MLP neurons of a small language model. Each row is named by its layer, matrix (up: input weights) and neuron, and shows model dimensions 32-127. Each number is 128 + 32 x the weight over its row's rms, rounded and kept within 0 to 255. Numbers have three digits each.
After each neuron's rows, "fires on" lists the tokens most often at its 100 highest values on Wikipedia text that the model never trained on. A number after a token or word is its count.

L7.up402:182099064168124141117147160141098134146164141129162106119149187109140141096148130128147123200088113085147174069154090108186131126122102115125121069142134081141151119072134187180074135124159071164071127104145165059157128126097141164146140119096145096109109130118111121147167149122174061073
fires on: "at" 11, "j" 10, "E" 9, "ar" 9, "ob" 7, "g" 6

L6.up148:109072156181115046114159140108166109133133175177131096103169089109091148202090058116106119114149111172094099165140122068167082150168135127137106076121122176125132097085139126096113081129159181103154091079086083178148104174111116150115148145113159156108111151082129126126120149049153130170
fires on: "1" 51, "2" 9, " " 7, "e" 6, "0" 5

L2.up69:142153088147086133141149206105124110131046166166157135159129109142059135114135130082125137139121169107156157135081105113139126094148144143097156132097120163149133091075086174177190121153118098054185140124156146110132165172128193116095142113083160119108127156084147132122146164185098144092
fires on: "ed" 65, "ated" 27, "en" 5

L7.up450:132130192166124168164102102108095133210077144179190090127132140109136165102147074088155086100108111129131136119100122159170081176117112123110113111096137149160107149134171178101177112121156111105171161129113136146101070174097153110137124138126098106143102142190117151109160102127165145100
fires on: " and" 57, "." 31, "," 7, " as" 4

L6.up200:127166117126103107161128140085082078103058110150122131171093122158143153122167114053122176155096126138181122148155128112128132119125124196131123133151111086117123143159124115129178124100091085152144136106117143181137093129178070179143164111102126139056113155071107142133133143167152185112
fires on: " " 39, "u" 24, "ad" 15, "s" 9, " F" 4, "ath" 4

L2.up31:178119097151129076173123108176093125105144136123131156208125131090139143119100111117181169125163091112148125136135146151132118085135140148089092109178092108076148138086115103114113087134128146125217147092140118187102101130111097194074178152138114086125118158105162113070102161164170165158
fires on: "v" 32, "t" 20, "p" 11, "l" 8, "id" 6

L9.up51:145170150147099145178179173179125121078054110127181084166192117159109167124143096125183148096178061149159133126114111108088094108177160144170095141132061142131158121098130124165145097164160112153144159150111136140130129153143165179103182154099134100146129158121104084127105149125191136166
fires on: "1" 15, "9" 12, "2" 12, "In" 11, "5" 8, "n" 7

L2.up605:134167096105091097159163144113102085142087131144187149139120168091107082122177147151115122129090146114156153114117115182109112140177137164099112067148118153108105096092071162109127092165137126110183169055143129118176145100113162108104180127113167099126096137132134165109200116095137074151
fires on: "en" 59, "an" 10, "g" 6, "orn" 5, "ill" 5, " l" 5

L7.up545:150110112111131131118147145077090087149062163143146169094111112082134134122150063114136126138056111072127074118112108092159144097181114151112161124160131133135161121086167099119104108100145134162130148158169107143179082113126113155165124079093149077134103141122098239126094109116181109138
fires on: "ct" 20, "at" 15, "n" 8, "e" 6, "v" 6, "ic" 5

L8.up27:102082061157189125104186075134147125117117146126145163135156180131090096120130078063067141151071127183142074100143162108169112161165160124147054085075105090120122149063155170105118065103113144175143149103082100085113136139130133156138177156093126148132134134087185089096154115168140158096
fires on: "ing" 24, "s" 21, "ed" 14, "el" 8, "l" 8, "," 7

L9.up537:165086114140161112164095096102135141132129168146187178171080128164148115137095125132125129151165081123119170070104098093125148114145113164179145174165132053140111148080118092116145134156076129093159162109187067123131117164119094127124133128145150172124099076099108133169109140154166098192
fires on: " b" 68, " ex" 11, "cc" 5

L2.up484:081142134086100103131138151145131146127077115117132132155119126105100099104099137142136149168092084158115170077137165162141081137117177210125119150133082166144116131170175127180135119093114155166216199129118133173157145141124091129100181131117127110109087117095160131102148133176084113154
fires on: " " 81, "1" 9, "0" 7

L9.up211:202123164162084119117123158136042111154119141127102149133128132124161194089196149142129129108167091169175210147178159161132078117167185132117139138184160162144124159152141080169166139116148192125153153149126190144124056165150113085135114069174138123116115143163100132153091119116093097158
fires on: "ent" 21, "ill" 13, "am" 11, "ant" 8, "oy" 6

L2.up358:123102103110160124172160149078110101135085153188136124161122144150108117142178133097130170114114156165213134133104062123104155141130098172109107072128027113120161139088122144121119091082093079108205146094110200136130135142145219095157159140079167138113118145123109132089144118103144112093
fires on: "en" 47, ":" 18, "an" 9, "ual" 8, "as" 7

L8.up388:108122164115134075132140145146141136134106149175179162174117114123066103129083116118136113103080135114120219143113163128152108169118104179105072111178107197155139138169088124154176112149131131113201114170087142139155118110113071187131178121142150112190162136156172166093114126112101141224
fires on: "2" 21, "1" 13, " P" 12, " h" 8

L8.up314:189147145112126099116164108153080109166186163144089101099143078127085142116124114115125160134163110144101147110155148135144178164154133138126110108141111144119148138106133134166116114175124128177111150123133131104177094144056141060136158106091097116094110121181101152132214170122158090108
fires on: "am" 19, "em" 17, "ch" 15, "ing" 12, "h" 10, "ay" 6

L8.up451:078184150125143130145111106151125081093127113093124115116085139058111166132152160114080120138150150143115196126137159127120167187120136162144176159120096148095142164094075089168090097119114146198092159107147144075158060106035109129128173126121124171105135110124096134120212152199144073106
fires on: "at" 29, "un" 20, "h" 9, "am" 8, "om" 4, "av" 4

L6.up455:156146140190080133101129131139151113154130149153142062147142106073098160080122153120070119122115101123111104108132063130084103099129142185089113103109158138118097068085070160194118108175099135119133102112097088161115119178108177109069149094093131070131109105139124152130134170159105108164
fires on: "u" 28, "on" 17, "ed" 17, "en" 10, "p" 7, "ing" 6

L8.up236:180137064136098080200128108107051092149129144116162143117101130127127145107148127127086122153105071178132112144167059153185075175126170187205102104140120105133146096156101148113152110101161104101183108123147098148138086174128103148116106113164057107096089136120089104170168118129089155137
fires on: "h" 31, "et" 27, " " 12, "t" 11, "am" 9, "s" 4

L6.up337:201118062188147149161172097107136098162121146143113093120103151088155137056137142105132090151178116127143066131153136146074173130141175114175120053131139154164140106118134130083146120127115160112118182137122126127125136153123114152077207130149163091092129135104135099184191131115103085227
fires on: "." 24, "orn" 18, "an" 15, "ied" 14, "og" 8, "il" 5

L6.up609:076134150173086172147089109179116106171110227120084131088131157131113109115163169079123069173186099164128133094127116208090125116111091166124086111127116110119120131108118107093153126070077094157124133117101146057157088125056136154064096088117107112093105113135162143098133130179149133142
fires on: "man" 22, "an" 22, "t" 14, "m" 11, "i" 7, "re" 6

L6.up288:110139149123132106155128134087112126078106064094193097162130142117089130137148127119172116114108120034124140043108087147191129159178207220077107154108164163129162113125152071199070089079132106119156144122151162107108095137118127154079161126113138145102098158139069141101125160197120137162
fires on: "r" 55, "a" 10, "v" 10, "-" 6, "o" 6, " " 5

L2.up46:093111118178132144111122126144055116202155125120061122088126145132108119107124112154164138107096130159111124113200133126167072180113141117118128104147112156110163146110101130116182181110117144133049110068154183112117132101117093136186076084129180128137103143150083142090136113151197084115
fires on: "i" 59, "f" 14, " th" 6

L6.up170:115136108097138089176191146141181111083156170158124110136182109163050111147150127098166168128088141098106163164090155096127129110138128145121059113105108138150142174137127096107127111191132146101201134142076116073109110122123148148062132134148183157155097094082166099093154080165176135127
fires on: "1" 23, "2" 15, "9" 10, "5" 10, "4" 6, "C" 6

L7.up323:140111147107172125127104098085137150155088173132105124126126120122147095111087064069154135092144108077110125176134095118117069117155141180166109098144172123127135142138151169129093107127124142118181149084092112124130069155117154209185149115093109140142169187099086136141050146112215133146
fires on: "e" 43, "ed" 10, "2" 5, "9" 5, " |" 5, "v" 4

L2.up325:175137091139105137184179143164112096153049139092147088132118120203139083125142104099152096168086131135122175116163156170155161097168180151157095118154110151098154095135118094125152085134141087073126157100081100125173107164121153167090110104086150111072100128200107100099185184117146099103
fires on: " e" 20, "s" 14, "w" 13, "r" 12, " " 12, "em" 9

L7.up312:050129111140136098096134079128106121165071178097119161121127132150086133125116059160133116188144118149167137123092167138100109108111139171132065097125101084130155154024114089094118118100134126140172178097151158099128119149092083115104105121101160147112128133132157106089141171174102065086
fires on: "," 85, "1" 5, "re" 4

L6.up494:105171168167119193084165103175137121153183126121118185127143147059105117087136132123075118124127113075156132078157132133162128120147126110136155046116136091100116110088159103099161129059132066135104104173076123097165135154139168152110119155138126114099087194116137095141150155163114092082
fires on: "g" 34, "ar" 19, "ec" 17, "i" 8, "es" 6, "ol" 4

L9.up24:141163171121136123141127137178073121169126133127124144140136096146138112105142121164139068144099128116157187123169173095176075118180122121159166124153153173130155109151152101187109138162079172142135152203080150191111142126143132087132167085187087178144093125109154145112114096103185107150
fires on: "ational" 22, "ary" 9, "-" 9, "ic" 8, " of" 8, "al" 7

L9.up281:150107063101126157167150119119103162098146172172124115181084159118118131166116126162091117141083110150087102130111061118106169122142110142152086160102144085130174080113142107073144126136114115106189134142208161143119106193121185155128140149092134210141118154130125159121149135165127064177
fires on: " b" 21, " h" 20, " p" 19, "0" 4, " an" 4

L6.up56:124123112112141102201083108134153123110174132193153132184100102109086059118146145175165140101056143114155141151075149130166101122146139145072113128141122133145151167154186089135142112168152080110167109128119157095099096184124126079120183143135168123151157110099147129134130114208099114168
fires on: " " 49, "-" 14, "1" 14, "3" 6, "2" 6

L8.up609:175131131120094161151164149093045088122112104146112146142065112143169161088158143108128157084127088155135188094150179081125131133201146152135148140115139139089100113110107134129164128158108140039128151208145135156093100105168067095119118124121109076135128129133106122163089140122110126190
fires on: "ill" 32, "ack" 19, "ent" 15, "ic" 7, "ue" 4, "est" 4

L8.up151:160118148188112115131205138127067132161139107162116115155119147094153124169136081164125116059094152178136129127148142171115143142155193110086138085094055128124138120106122082198149164130083084144048156114101172099077126173155145131177136057112136059132078119147116101157097141124121119127
fires on: "i" 26, "is" 22, "ach" 6, "iz" 6, "ent" 5, " th" 5

L2.up120:101173129156140125152141141199117132148082108161127096162073094193104133121099101103133126193106131158136139098143196102143046079161172171179123099109103179107175124081078136160104107130101090069154121142088141149146140183101152133096153155104130106099135159127094147085143125149128091132
fires on: "1" 54, "7" 22, "3" 14, "8" 5

L2.up13:115104154196125115171121176175089093188092164145134114174092094163127087070139081137143125134083136124142106132140145143160111141138163160171137133125087114091149118091099174101167123112169131137172147141025158141123129164125120076130164138160161140139124209128091161144169143125139109118
fires on: "2" 80, "." 9, " and" 4

L7.up109:142116112165107096156105127143129136079095166156165134166143074139115134152074112086134126128193137115151129129153132140118126071131109161171135113109107154121162181109170129078113070101108105109188129110183162095145085159096165117123155110120156082209139145134117088076158152139141086069
fires on: "1" 24, "9" 12, "8" 11, " " 10, "2" 10

L2.up363:103146090179078128176082104167167134131120122096141105164145140132098130095084167119142109167112100176096101109151151098183101119119181169214122193150146190088131129133149129127126074112169114144121182107088137205060139201125097103080150133119114063131100127052103113103165191136121139159
fires on: " " 27, "1" 26, "f" 18, "ut" 15, "j" 7

L9.up409:101111106119139139190156100190149137098130161178152077222170104193086100071131094141136169143164156131123157136081177088126098090109158178150103134115130129140176178122139108143111081115172111111150094125133138052106106120128127104100150145115188064119110139087120115146098151149169101163
fires on: "1" 18, "9" 16, "3" 14, "6" 13, "f" 10, "2" 8

L9.up508:121116213223143132121126114076118097139070136154111124123137153148173146121152112155171125159147075135093125136184166146154088119143133162057094089111138141110114121079100128098119087131174115124151120096174133133167115151112094143077155081156157119104154160115111102092154174099137053107
fires on: "," 96

L7.up242:123137068212143175120134157117173113102085137146089177159180181081151104124126124063144114143132161103115172192122129147100079113174160138169114081119107144125149145094086134076132121134111144053173102057081136117112105120149139119198215146159119185155143156074174123111142104176190107171
fires on: "ed" 19, "9" 14, "4" 14, "7" 11, " |" 9, "2" 7

L2.up16:173146089138133159157166147099190114122160145163160083161190104106104132153108095074094139128125107172104174102096128102044173094112061078117180164136117145139146150094073169106140099210182117085066133107066150145130125162172131130107110123064126081187163092074114122131129075145136142143
fires on: "," 45, "0" 35, "1" 10

L6.up383:137147193152136125135118130115068084162145131140176086122172189084159114155160122107093094048101101173179135151112150118115075155178144128118120097113144169145107132163178122078119130139165064106144156130121095150087090154135179105166110118078165048136121105118095119152150133162128124194
fires on: "u" 34, "e" 20, "f" 18, "it" 13, "h" 6, "ail" 5

L7.up306:132172187140139184170134096116088136175124176126149105117165130159135121136136124073142173089075116226142156169125147071123092108164089132209123182118144129187131128172149120117162119150104067141143165175144149201169107192146145105134115148122115155170091167122122146144126182108114154171
fires on: "'" 43, "e" 10, "h" 10, "ow" 10, "er" 5

L7.up426:172130139141119130150171086148082090094082134116130166088125113136121169173100114077134111104126103083183101125125178161116136106172171119108097127104149113077134143116164074108104081087096098142162154047069140142122121135131112151111124148155110155135070104154114110081144146160106115086
fires on: " " 47, " o" 7, "up" 7, "k" 7, " |" 6, "r" 6

L7.up311:183069046146125141131119152134095076122198112211126110154073124053089123092078109142115132190133132104123160110114075130153172102141195119071111054142112140086158158113061130126102100138061160107132131127117130161133085109174133159092169133151111149024150160104122150150172123115136146170
fires on: "il" 17, "an" 15, "om" 13, "at" 10, "ther" 8, "ol" 7

L6.up18:105122164153099100206096116110063139106141180136210147126134084141118113149176091149148148098071099135160126065152144107165079108146071075123113138180178139114137082111115140167090134151159102134116157121104163146151161155135141173082162143107131133142054132082160158130127137104140085094
fires on: " of" 42, "al" 29, "hen" 16, " n" 9